config.yaml
activation: "swiglu"
tie_embeddings: false
grad_clip: 1.0
decay_fraction: 1.0
doc_mask: false
MLP neurons of a small language model. Each row is named by its layer, matrix (gate and up: input weights) and neuron, and shows model dimensions 192-383. Each number is 500 + 50 x the weight over its row's rms, rounded and kept within 0 to 999. Numbers have three digits each. A neuron's up and down rows have the sign that makes its largest values positive.
After each neuron's rows is what it responds to, as a language model described it from the Wikipedia text at the highest values.

L8.gate2302:549494470490539445440468470413432589570598574542578434487456486584521473499514470382500484508470554543473544537495515513422448559554496529534471493469523406501563446501490521527667491472553575535509527481545500463414527417582585436443437482507542579512554492435481488494483479532510436393511466552485548498502498520540441448510496464510431485455559476531491480451538435445568530533546491544517593479470555435564523526442499490460560571488509490543512448576440496529500523442477492529511489626475557460530448514473519498499545610504590563459495413529512462390453436510483566547
L8.up2302:386435496472478546477542479507468465531510571488545543451531453442507482462525550484477460565410556488472470492521557469623571440510503546540477478549642534513515457569546477468528535536436487514466570482565470464508514491503622519510435528570499442476450442459603559535492466528593436500509476508508537486459495482563428532424536402481470516528516489551445440557550452498435537509444539509490508449553537528511499532499546527594509472510369457485522518540505582520521497528470490541511449485562554532466536437511448511562495469532512540426495556474522498467483426532430493496
Historical event completions

L4.gate1461:496554493471513515511483512487500518494500534563449539458406512468438596467463549481501552503542481492479522450437518487465510545421445460468511448526476531521421416536471524484379625511479446534490475430490510502573469514639434605452502601507435496488551367504442390397435497488485587507506567545466521505464443533495526496589503450464481498576567424392460557491476517450496516449546514459462510364615478330489519530465475481536489573472465547470435523401525612537516547486479452477459554492525502436533521569529506427482465531503484491451507571447610457369442498454505556502
L4.up1461:498507499506402447565503431454497482519520468527455457553476456432395490542498466543511487510504469362457383450565486432514558463534503471430488491475512548449506476458511495424534428506425593414551448532478549527496525509577558515451478466501511479519520493540433593483505520518499426545564476454573506478432501548551522512460463478497562486501444414475588474602506468456527470426449481527521626440429515458435500563509452534565495458574500510447433490488505431424415518414520512534428441517500488601511490479475455522437517512505549392486542414561492510509498574531512534483
List and table-row markers

L7.gate2034:466463474480506566512489518472524473497511465474418492480599428527486474584488488554483562510527494422452421466461524522541557485564487517469506492631467429590547521578475453508575523514514517498451561555527463524538528522532494488513468439504505458497554549452589609491470518468507455646485529453565553532483533486551521522503552496511540565544455479509456510503541487590497524504515504545634437527486486457522509544559501576542526508588432581533519469534492403539512498423512567503536445486471423503551518469449450525520476353498481590483509420529545409405521419637549412548
L7.up2034:438419569538469556462496506508553581547454500565396508568471504454511510536604578499501579576594610479552413402443559500583429425413548481542506550430519489547482437529480522552564563573410466517471563426496506524543503496597465532575487461471597486413502523455483523458494555530499477447456521471477464474480508474493475505474509506580463585405473542509425471611548505428518522417467574496510500553478516517522437533462551552427555527533490576536379545534547555475421417397578517499439512398490568523576483428525485508525532409483435475474517402512516451462542466508448520494
Leading numeral tokens

L8.gate56:574524532448514592522491454606459512522440505551560440476550370458459453526456575548560451524568525459506577526564526415502412519492513602369522446520541530571467510555536438572430488478523488513519492409497508523416537531532440480445515444500511508501581468502489507538581460407486414502513445531558514404578487481544461539426481543541547534504427566501514593436498483520522470431454441583472623622520589417462597490527557483540514446517534553637510434480390491575443604556517382527580549567529418463478590463458436489499550548531558519539569455450490495530550463548513548563
L8.up56:554526529561436482581632489557467515619434520497479585571512402476571500460516485495446441468456474512538425491529440525409462472597542492489438422505578493560478489492530477464518505488507542526578445380541534514549497458546485476471524431497468563485608548474480562536519444493502472468550488548625429525458486511523514494468530551443438597501505562490578493485521425542472526545430474456470497550608461536469547512498509446463532446424366522519501516461479489597480519483547591452509540536495565517446518398505495529477598519502510415512539421403519594541538552488425438436
Institution and place names

L4.gate2585:509527543413496514502432481493576562473534424458455525490516506451446601509592492508470446526470549532502394597436408454521470491419463577506488430490458513490473605436428570517496535427526548529535483582537435505563524487457506551382479439515513568533538548506449499541450495439587508411519518521544465469480574503475463450517485524558447564528531469450445492463604495530462538497559509560531508385463408518506519445489487512440485478472487433470449439488457491488455454570457539476530431487516502560412535506496495423451445600455497569493427564504498483501524470491601502505
L4.up2585:481461421480537622471487515463575466420528489480557420537526531520444495472438534555459475510500567588459490524547512444574415497470540498508549518424466433506470528481493552476456527513484545581554483573520413422456413505458545459495432483504471580534639499456511562574533563475608534398539542520505454464504403507471500548473533554524493477483510486528502521511542478473503478502518473478535523518609492431548517455476547462562478491501454437453546407577600533484527437454563347614450569517492521492488485483502506556442549530544466477514504484548461528441541506510527494501
Closing parenthetical endings

L7.gate445:422510523490475584488484514412502473410551493529557545596566552459575515488437505525611531418515468538439512502569480559565540406462515524467559485455484428522443445565475473493508462500552573393486529549511517494497476445551524545526520536492397454508518462568536590584538466521575440450472423416549646526485597530450474494524501449509427420458489519528584551444526562491447575564512578453548518356534516531491549513540482428512611539517543517472483409524483452501496522472478505380597495510508436442639506498567467550493401535471444491506510564504457551459460473562421520537
L7.up445:457552513523480503471460540523488516581464482495513522570478543482504490446510595460492466618520537474532467519407398522525457504539540461526455505595550475558492474512518595480564491479432529574482512477564446500494562557468472542446458525517544433454446465474532536459526543605508529510462558582452522451521452566548535392516454532558498558541516542475461498522508383595567488554473501586537497581445531481435439568547479635504357467475489485435651554447492463491440545577548462575448488505497509513489449456531493504542508520542491512494381515451538486534470522415584492454
Verb complements and table cells

L4.gate211:462550450507427612480481508429479495443465509536440481469495509557477477480513436520411439417395586543468432514499530460571516468517475530453481564428554482457419534465519478538462523548438448521447487425496465437513475533513456437482560461387510519437505425464513497512479435463593621510553477485472436591557494476475481457572516658451457488502517571562532440457460494546394554579552565538423488560500530485512500520497437473502521348488486575505412414578576476540474503517462470477482464501406562562500435467554526435543503505525433481502548591419521500556496474452438463527
L4.up211:603510493434532582513486507472506488457539566493518412503471476482534561540475492440489463523489500564518556477440568438503470442401516519493562467494438545508589514596497486542544540504457488516503511519533492518501505554493505490463460497521531514501543551474513497481526552506579404442503500574493453421559539426467562476512523445533532491457449517541506412417526492404434426522521424476352546516544529561574467565543474488500525519547513448476511455537541352528393463515487458473425522444566511418421399499538431420502521549523521458428594486468397572384485503437434510455
Completed dates and time phrases

L8.gate1626:538581502519457555500409534522425495433489511526508504493497533503517482513511445555522461551521490511490485459455434454458413495519507447500600534463482444522469570463530472547455453387479466533516576480481411604484422590519555487523507429522553478479472480480496508328502546395495527467526526507441494438504462452458517473485483570472511591513525411479490529506618543500507515554477556491551390438410524409464460461529611514557510533524460575463495524412470616505557523528510517473478561492565465675476584535600472549473467520509495504542518428448550491472557447483464529453
L8.up1626:447521539606507522598478487466514424363462525539480533501444465580511479528482428393475543416439448610511536533509432535424408501546475528555519509489526560538537541500460419572442551539479399491569566531444415496488489479492459516460537552418560523527512522494441473599425394427435474447456538570535460477488545482456488462560447475417566546422410505440552442517515524464558444451596535527488559513510543540524316513591483546545505517519536525468465536510572466434540508595511554545548582601518526456533593512464476517487584457541536547517432513472538430481535490476563525459
Inside multiword titles and names

L7.gate2223:535606462578554443488456499453483412562523516489483557559437561582451588497485515507545450509540489558500513488475474389430471438475445478552542495524541321534474529492559538532456504437454462563441513531531461486488395521428465483478500470496574451512501521494453423435479401452427511531543432506481465520438523480545600474492507468548558507451478549457567556480511596566510517575585539481403479518534526546433409458425554506458559513487470478488532480439487527473442522492410513649437411476434451613527528521545482511562440431525554466454426591460460529415528491550576480543
L7.up2223:608469488413529601520479478541471501460562453486481592547483480480448546572444647472567467363526516508512501517511520475558474525449542507511479538537556541530383459541462511553416497476535499517548523536532479560549498467473538442493502422475421516558524479508574485559530453463547453452499508605465477494503460499492534460544548541438414410441417481449434495488500526425516531466435515506467435507467465452577641532519568486473525438452497473535500545504544641502475457467518635472435562438496473525399509625493454422482486427512492392510584524455472570481380459540567550577
Function words inside titles

L8.gate533:495528501462552513520597477408560485549558418452466486499574552540467485379485439443583452569545421498563382443548470467515508555544496540486467491445427553520521478553461386515550594471522490542528556489424494514440395431524437532548510451511513502530428517519469381442498541439587443561495457449453497555359505524528458580552518506436541447540525413413461477550528476484434487447527481472513397539487561515484501543449438604478418526529512537446487527495474559503441466471426478452455365457418490490440401571471493468551381512488542551492493577432549503523519456467601464531
L8.up533:543484428505533423461450519538502510499471520437484501601476538458545519484540505432513526592463557525550488517584503635483441512432652516477523550490538508554488507500604599444502460540614525496423553430560573530492610541427571436498539463481515452496456514468571461574502571480580555430546525572395502479538481595492403379544433419531466530575415489553558430465531563465545490504503436459515551375565475458471449447619451449440459441518456598520506503471506499532505559464519486401515484566450541441565503533483492430541541491435509482584492524472516484426481428508559507524
Structured list and table cells

L7.gate1819:392434494501508538500530427476478469569506549471423443457536558555510442540557585556492601562539534527455490495517452487529502445509501479495541561453491476551485332491405507464549528440624579614452516515384480513622527541508532497521468509480484530514485559514466415521543486505567519534507453516547499534652571525445533592536509552526594439574542565470509546537492390520518584447470523474496543479491515510529496497502419385490489454489528415527518468503433542529634388506545473483497502545557437514394446483419506473646468541536562470524433446534534524496425543443549521436
L7.up1819:515508533433499559522461559488451461520459557552533560553526503458517457514542520417445538501493594541447410477523564405542488571437507482607524439515540492504520538507470432490476610548511500379554417586452498550471445472472464494572560582427581471559437469524457475537527434508446552621462508503498464449425561449481576475510506523548524472436466492380538540530476480574490511573555493454410479468659468490522485559494435544425491556480475524438489538534603486478427465515418473498418379424577442531506474487509512435399438433491471450517495545535396502458550514501562453538
Mid-name word pieces

L4.gate1922:480428474398531455488605548495484533576495489543547449525346496575499472390475421566501429509401489549519502491531560525453538492449587445484642472583456473519527543439373416503471543492531513553467511507541476466497554480461594482467530568508602471524539502552452449450505581548472530441474491578453446509482484481519520462450516521498501432548547525547470446524507448484578455570546490606553543611456538565623448513413506504480472416495468489518485501477493575491466557462572466422449482557477524541456529504505441489582427523511520575524466457547452507531527426450470444488
L4.up1922:501520539507467474558545475463463558549540483505530419487536512520475411464494579494469517473572527490518489488581527455476514503550499457415557458391443534557410506445532475521515578488536519479490532464525419478444532592362600516469485476462584468504435508504520493528447520507531543517498526521571448505432456435480483539491486426433560484420470402447550608429498540447549495461469476581605559520461503434515507616566426492515492512451484449486463427448591405396448441472484610538491534532493540515482535464401575543517459556538526513468535499603513535457543460443348488519
Venue-to-place transition

L4.gate1969:426454552561499534598540570484483478502492562491541534476507525496531557500475471518516567499545499504484550401526494602585562528507549561452534454500579516483522500463476577518440613425391507519570504404500578472337516479495550566429489483411534532486463468552455548495555510544585449519552487435512486401574499526473498451565473503530458566408463481461481514518487534446567482549508587480554544516521517462504441471471510459522471447480509548420544468526646502491481513370544555514483576441556582524389448487553416512463542484488480514502430496505468474421461465576474462471
L4.up1969:405473535535530531438437518532431512433483432573485422527554541517501513482487456492522637475509495503422521468525527557580525596520551422446465407503482573543549440443486567453425550479488531492557476458420488494420412467520474582510537457502474515474499486508492563414557484468574491425565446430480609462564527484580443490481522434500476557443465456470525468490472543424539484441585523504461493477483495476458477433510514442610486516534413500435530431528612501506528518331537444478443546505559563447441482494527446435508535503527488550474452514535473508464508538548542484523
Word-initial F token

L8.gate624:465522459487463460467481528402377443427472489588496495557504588569468538480526438439470571503570546466462549433536473488481526460531491573469430469577470574424482504526466453506434457482506572500458498558470491516560539472526478510473493498515486484528546434456494437589440411426456530545449541509394532490452444457492457504472466536469551573540403532496532509518499508446497435422574486515497525685430439474470507393455523533545435423504474469569524422440629645510485549469557377548431414540471464518483554515475525486456517448466512481508487445546478514539473417497472490457
L8.up624:530493541517460528477499508474434585550516502446512474567480487501466468472503411544464484509472513530419505531507588478462547498518453483537543423520511440519487489428504454557462440509503501513489504565463588512557569531615445478492460514467430548463473456503535523405543491505457375487510496643564414523478512461522473502513549517472536407446498531443449506494481547518395426522506486461478627432560410520471551508482528538512534615526551468397491443485548430501582464488596489421455470579481503468507535560471499487550430448468401446553423484549562477634445451522502469482
Subject-to-predicate boundary

L7.gate1057:505449431481514444419538500507510522535441506559567406514491607539454530432522516433557524527557431499403486502579461526593448524515541462493337523566514518464506483502473449433346494486494466550520503439450457503541438435481520478447508607519544562493497455536459493528584448413468496421533498472475443536511499561579502605495584492525474509535475471544504557507454435498557475473473445491485524472447529503621542509424460542446517322490541494459472511481500586492488458498558461431493587504463462465557453527509511412598447458488454488376510458522474505400506472465545514499
L7.up1057:467575375547593542507419422456482359438438510484522488578507555480473586513534461528485500508428486521561522596459498444466526491545442521516499551595524432410575503495478491519609423440565485545518519500434499517472491455532586474427472565465445481478522503461551513584550454490490632409540428441495446557506523529488606499502446495557566524521447448501581402471438452363471467460486563536462499482487524519475484480547479493471448463560546512577462531542543520465410502470494519611492490482507563467578453514494523475550559490587515526485424446507468571490485529516541463480
Comma ending clause-final noun

L8.gate2277:588567491461493554513574454449507533500477527512550471510414578522442536509455467544540562496465534511477468520483449500554392505528629435477479480520569614549582511509468472538468585595511476521536459531423611528517499558502448460567463567446563563501454511459452487464487511537510529518460521520528524489557610524453427527423588537484520447495425422431578441519409595537559463484492520525519507501561546517485523434538534570551525493466406433501446473443550385508406536400566509544483550527557449451608536582498545500462519465491558482605517458422393565508435469538520489472
L8.up2277:481540528524484538580560501446449509525519577509445524561422553592477551429469528565515528424433510502497436478420497484546441410476590444496375522526599434491501530547445466527485514530442474503533507467541610472553516421532449510515530534463567465527438456492549492468469524468511548441519519524480492479538498570469559468452488618461439468544493385522530510587416592462566473510432468508498489549491491561471587492491591526497463520541439503466523465502550482505464542462503450516450515512531504426527560522490540541550459441477496608585539520510490523459409525484436504483
Proper-name initial pieces

L8.gate503:542493538542493511414570576468476549483453467504514482555496457604516563493474549393569397515494515506545497478552527477526548558535580515516461556515575517467546477473543549472480562618559606559448461485501439473470540519443584476533536446469436550521618457541541451567590527539413440460530562525487589458599411505494458553413473520493498414547499502594527429448530454522512637517496534414515474566487436523442481500477462533424466430526538469546577417460593563428493584482428465463413435537478559451542541431429485455465546429517564465450533473495490498403546575486502494458
L8.up503:472452512494421483497603483493526495460547563496493437429478549571490542523552536424412565589563444513413414460449465517570545425551495552439459494444519525541520475519557506463404594506555484582582456630453405616430452529494497543449439547420548490486566502528539428541618550472425461429493613561499465453446513603579393477518489478509474486514445513463510436564477494512479515458515397545472608550529427459543482506497488503529480538515491393555525442466482652528439526448543442427564543507487505471528502498448579490535412382434481544469505491602497548460489512544535534540
Phrase-boundary commas and prepositions

L4.gate1531:479492525498480568462463529568427581415463543528552601400466460443497513570399629490608389566545490540527503445493519508512469424503604500443588516448506529521506486472436494528507477478429466422537657518556575545428396567401569547469581497501569482485497499483498409406434470549521440551482523488466545530460523497566515437500487509428494437444547493515501458484546527464503513533505498460558431458522478603466504518490498521438519495523457395446561504384461416471560529559466562462465481548468482491444528587560489589503564494529562476496528498432529511509581469542553420490
L4.up1531:456593488543409481521547511461498509415482572519466470426487464449631508448478386497440525542593436474520469489558501541577419531524479589542596541457526575469489539410453482575483518458507551534513566486456462432517545478517590459544526469454531545416493476433507543477496438658465565468514455576433569473451513533498477510501557526590471558554427526502503486511439464456539528498473578517513548478480524466482488652580547499471467576488477574478478556443563489458541497550540544533469376494524521528569594507426537496498562538534519488590500545539522495411476479523479497582
Final word of titles and names

L7.gate2113:439528455417460431488519567499462490499468494496553493549475492444453570527527418511600445475642500524454542569501470507455456493472480428470467447509558487418535449437471530571548591539497614466460491488514521503513520415487527436487487555540528567512472482551517542442521453523428504530525425505584588459528546494573554553462465405474478492480540444545547543597545559431461513422587499521445460501578514504451474563459489491537472391465559635462495462513506442492470576515513614586503412590443520477568492452520502462553517556501541439551527479596493466483453525526496474505
L7.up2113:501425471436453532456478540518505494470474475499538425484541533499468541509453455422503600502517502515431573466539451479530549479535465525497526487436474544410603499440489499516554558509567554482528446475523510515475526456461471551521452534438484521408610402421589528522436504512502454476606509513485492491398544461560502469453449441559561492487467404432447372543596447367462405534510475471443527526594514398404471518498519483464506483526551549501572401468370493533484546537492509471492440529460508494567601567454492473466501504451438438433543482585501443442437481507457433469
Foreign-language title fragments

L4.gate1405:454566474527520477428484413496522560471414539510514596540542518527550541504512444513539495517478483547567399437436417465460468525530434558572533488505463579552460489574450524547483474435384498570496466495450565539472530570400499528549449604518646563454560451479598464504529434466540578446474441368486531484499511514458578542462401400498411442449466470501586507599477476538549492536490533536542570526507509558460491534444500597470550447453445458541461420492569495479585493476576505550432587463487504422522525513442515506463524475555517583468518480533501531500519438477453558464
L4.up1405:424505576485451384486565544521479575558456491559474637537600520625604499513502524516484581523551540469471475432449503504573475457520469492492562488527467567548381446516408570432492385468492423537525486583413493543444503447492505552426457500463601440550502505518522484485522484516532494504564479467478501450514491571434518448518469506485517498404423529445603449529419498552489561547564537507460520500459529531402374533505477517470507428577467449507480424576583524437570477519455447520477538551442500450521514513461463501454493497537424585521475504477516507524563448411467551490
Comma after clause-final noun

L7.gate1087:586474511421556512481529525484593471466453517534473440562468490482526513418381487338524433487539514576440454442504535471494481507472555455453552530508412558534533514544597581469519493400469539529499451477472555509498488493540518458559545537500529567484431560494546425373585521356449515419539480482412547550571498533443562521529500531463466464502301528480545440527420505548435502379513527515496497640571501401527540532563499459527529469441500516490538490510632551507431446524568414442528499625501470429426505496393516556526507441517486458477538498434495453483557431449501523502
L7.up1087:578502449424438539529433537494441519480393447513619429651548439476513523375424516466500367487567477459508505541601485527614430551392515491473516494462513551538552608554478517441433546442466520430566509531460518511545493550583534496522504486400392563573462605507452529475506451491513492432548446460470567524539524530535564512468493464422456534476511462401463471548542430522544436484480526460430512445551485518472492530531465506564479479540500451462517482520403434602455533393546485560499481473591485505522459560495549490565433431504490545487527426435526477486525451498556509497
Interrupting punctuation after subject

L8.gate2330:440435432493473487541551507493550512458582441478537488471522523419484593569334571432488536555528410485519461501449449567384459477518512567467477478464464456508530450548493509579429456466433498458579586444452493502509454491549442462439486418488524499471475492510444437478544513459470478510497501449440464476435494558519541474578531505495529457458558533486555521567530426464471465546500534499545472546547511441576538516549418495569448484473453529541572508432495568500480493484558404456523569477509566497586553534517511470476475504521442365554447430484513533416469462433422613516
L8.up2330:600489447574509425405403553458576549418502541478491461526485467489504519506566508404410563454462411561589504471495545595399489560458525524554531560510474471580493488470560542471435377567502527510566541466614457438533529522483486493538355478458407489612500550500501547482500585409483582543446398511470492480504500528518483430461513525612502568443431497598475550479572556494509474497452519425611469487467514518478501554488504531537519551447448493605585404508451458475419466354439451527535478556444557555491467510438489539542410442442514529493404459548505562514506554507502407431
Word fragments, closing year-parentheses

L4.gate1552:529442549445518477538468507492500472541511551530439484465581570546398536469472468465492475562552492549487502580498452465464496458524421515578610434476574486524532568550444534473440480556530503505485530479539581474510560496565437490417552487500549510516580512389497583434467581490512459513522476504537524492489528444430410526587484556550476479509498543508543462576423549495529551522538486535401455485545452479587532610480511585513462424575544537527507410436477596556489449547571454460512536475487396551503502479515568470507476455489507539531554503523567554497625373460533470388
L4.up1552:507498369511566618486498480535499440477541363494538475488503541349526471519480567545464514522490523510464523547516400561518469395457466535345474441532390526475527462594421436501395465540535546457537541513497445518569542504519537514450556520436438532514465467419555560425433571404457507432521497504484553514476569500561483468482486498593535515534431515550397508479467464476524555541541482520503462478474490577556524494598631560535489471502412438581603508554530472484443463552560518499488500584444530596608495489573478444456547444570473397499496544527472500497543524542584494444
Comma closing noun phrase

L4.gate1106:556477522537519492490498511493445546454581419576439528490473488467520436485502545465531463551518447523450538471474424501428466564436481518444450451453557548577550581504433603519478539469501543554462536482504443496565560519483535501487472516452478458504532442540499558476465542498568534392530604448497517572508495463485522488454508504556531523466530537464516628452417514444471573535496496492433491480406524498584452509616483506522481470597476452383531443553439503568469528475438501508620443478468524571519538544431539570543457517553490495482622519597461508464595433424488497606
L4.up1106:415488535518450520490522485497562471479564492494507545467442426629420567609442493457557608478476460489513483520482527551469542468511607529544499493454520482613528473551456543537587501598593496460577532482494507506577516485491515546447421483486490417491560590580561499424448489361473505356556585631440456509524527444482479389597407656532407489484541522454614497530530497442489511639579526532517598551580484473514473482420484473485425542548561461469579450466567474538528549591452497577491434484494389553486494477463589586539461531485471519517503543481471456538513447534506531542
Part-of and role tokens

L8.gate1523:477500529402493497520513441508492519573473425562515545461473485441543400535500554502521491507487472559489479431484427428578536519534602554547636359484535602486588500543544501361459510469508570501459499433535453489505471458512438589514450490582396511543582525529534564447514557385480499593568498417505485429493514429427517475506573469552565508577493327423523610425574482546480509505549541494476452481468457499462487424469440488524500453494505536414509534475492467495543397552534462520519600455550611517666485481492505403522496423547531473476429450449378574444570469479538573452
L8.up1523:491474538427480469517578504513559530494462516496379547516493442499543486550503487571528602554505524516500488574572531511507508519480496508440549527554490489497482456487451517521505428476482469532503548400522454459491455497502584603547478532478500475404565487557446387499463508488443458546596568487581476467511508535489548462538486518524553518566439489421482494513483455454481446473538526602486500595537466559542522538521487559535344558534523434438524490492547468528499530521511516524603478412492482565574443537506473521469494469474496417562439492462483601436495530476521459477
Mid-word name fragments

L7.gate1848:551638417419483557551605538484505465493460492470625433512495494510619467486528500537499482439479486506538415551540521457513430464477501584468555467488483437517490442484497476460517583459420536454573452451551473416568465535586460537486462530431558579407541496523479554476524490608488538442528485509469560462530485511445496529515492426505438464473490478576464445523454537511503543503478448510545453510506521530431510449556478549524449541556563510474478488457573482581550533441548549414566458491528535602505572483502460500447405576484430489523556444496489520492594532471589478534
L7.up1848:432461559422528470558454541432526605528529492488482514489498440547484498474537448455485630543452559447469580515528392481462531540447424366442538543494415466553552549578415507487441581466463576596529414555473443458483499594503577551489421413458431452520465445507514431471472534490489529513511482468473423532439422530480496507485391493542421558538497471505570540473503532527490468464501521502556509491496477535554471611525491458449543457489485544488497455463450479495471496482563537537513505501488443417542519550459490451502421503514590579447627437473510492516485416511462532532
Parenthetical closure after names

L8.gate572:541513464517509543554500498549412483548453460485502410453522465448544640542454486495520544545516562428496613537493495595466454463447475513487529578434499569571580512473441509475493469523483400536560541484582511499422475401481485494602440381478489470428525443514606514459610491471541403513492529476528573446554593487493577523499583576493439497523489534521513500442532525543588528448505530485469508497418534518545509520453606496506598478563556519467608582495485489489511536501502454482546514520584452509452502436464434471518514474473551495471444466469512535450511533455533505553
L8.up572:435500506475440492422512506472525465624543507454461404461450584499511526505520530545550505594489525487477533582459499505524498458506453566531464640534560418614481538456533454523607521540514424508435535522464525469489552479486540498501530617471507444522574481439625592473482350448499504502492486488512482515447519458474613516536474551632553482542478574565403552503469441530458509449442523477567439561581479535545457500537458510481563457490511447512580555435497445541577538531522457543541443478540488483540526508548501451472455583492475461439484439516444522505495600439432398592
Word pieces and linking words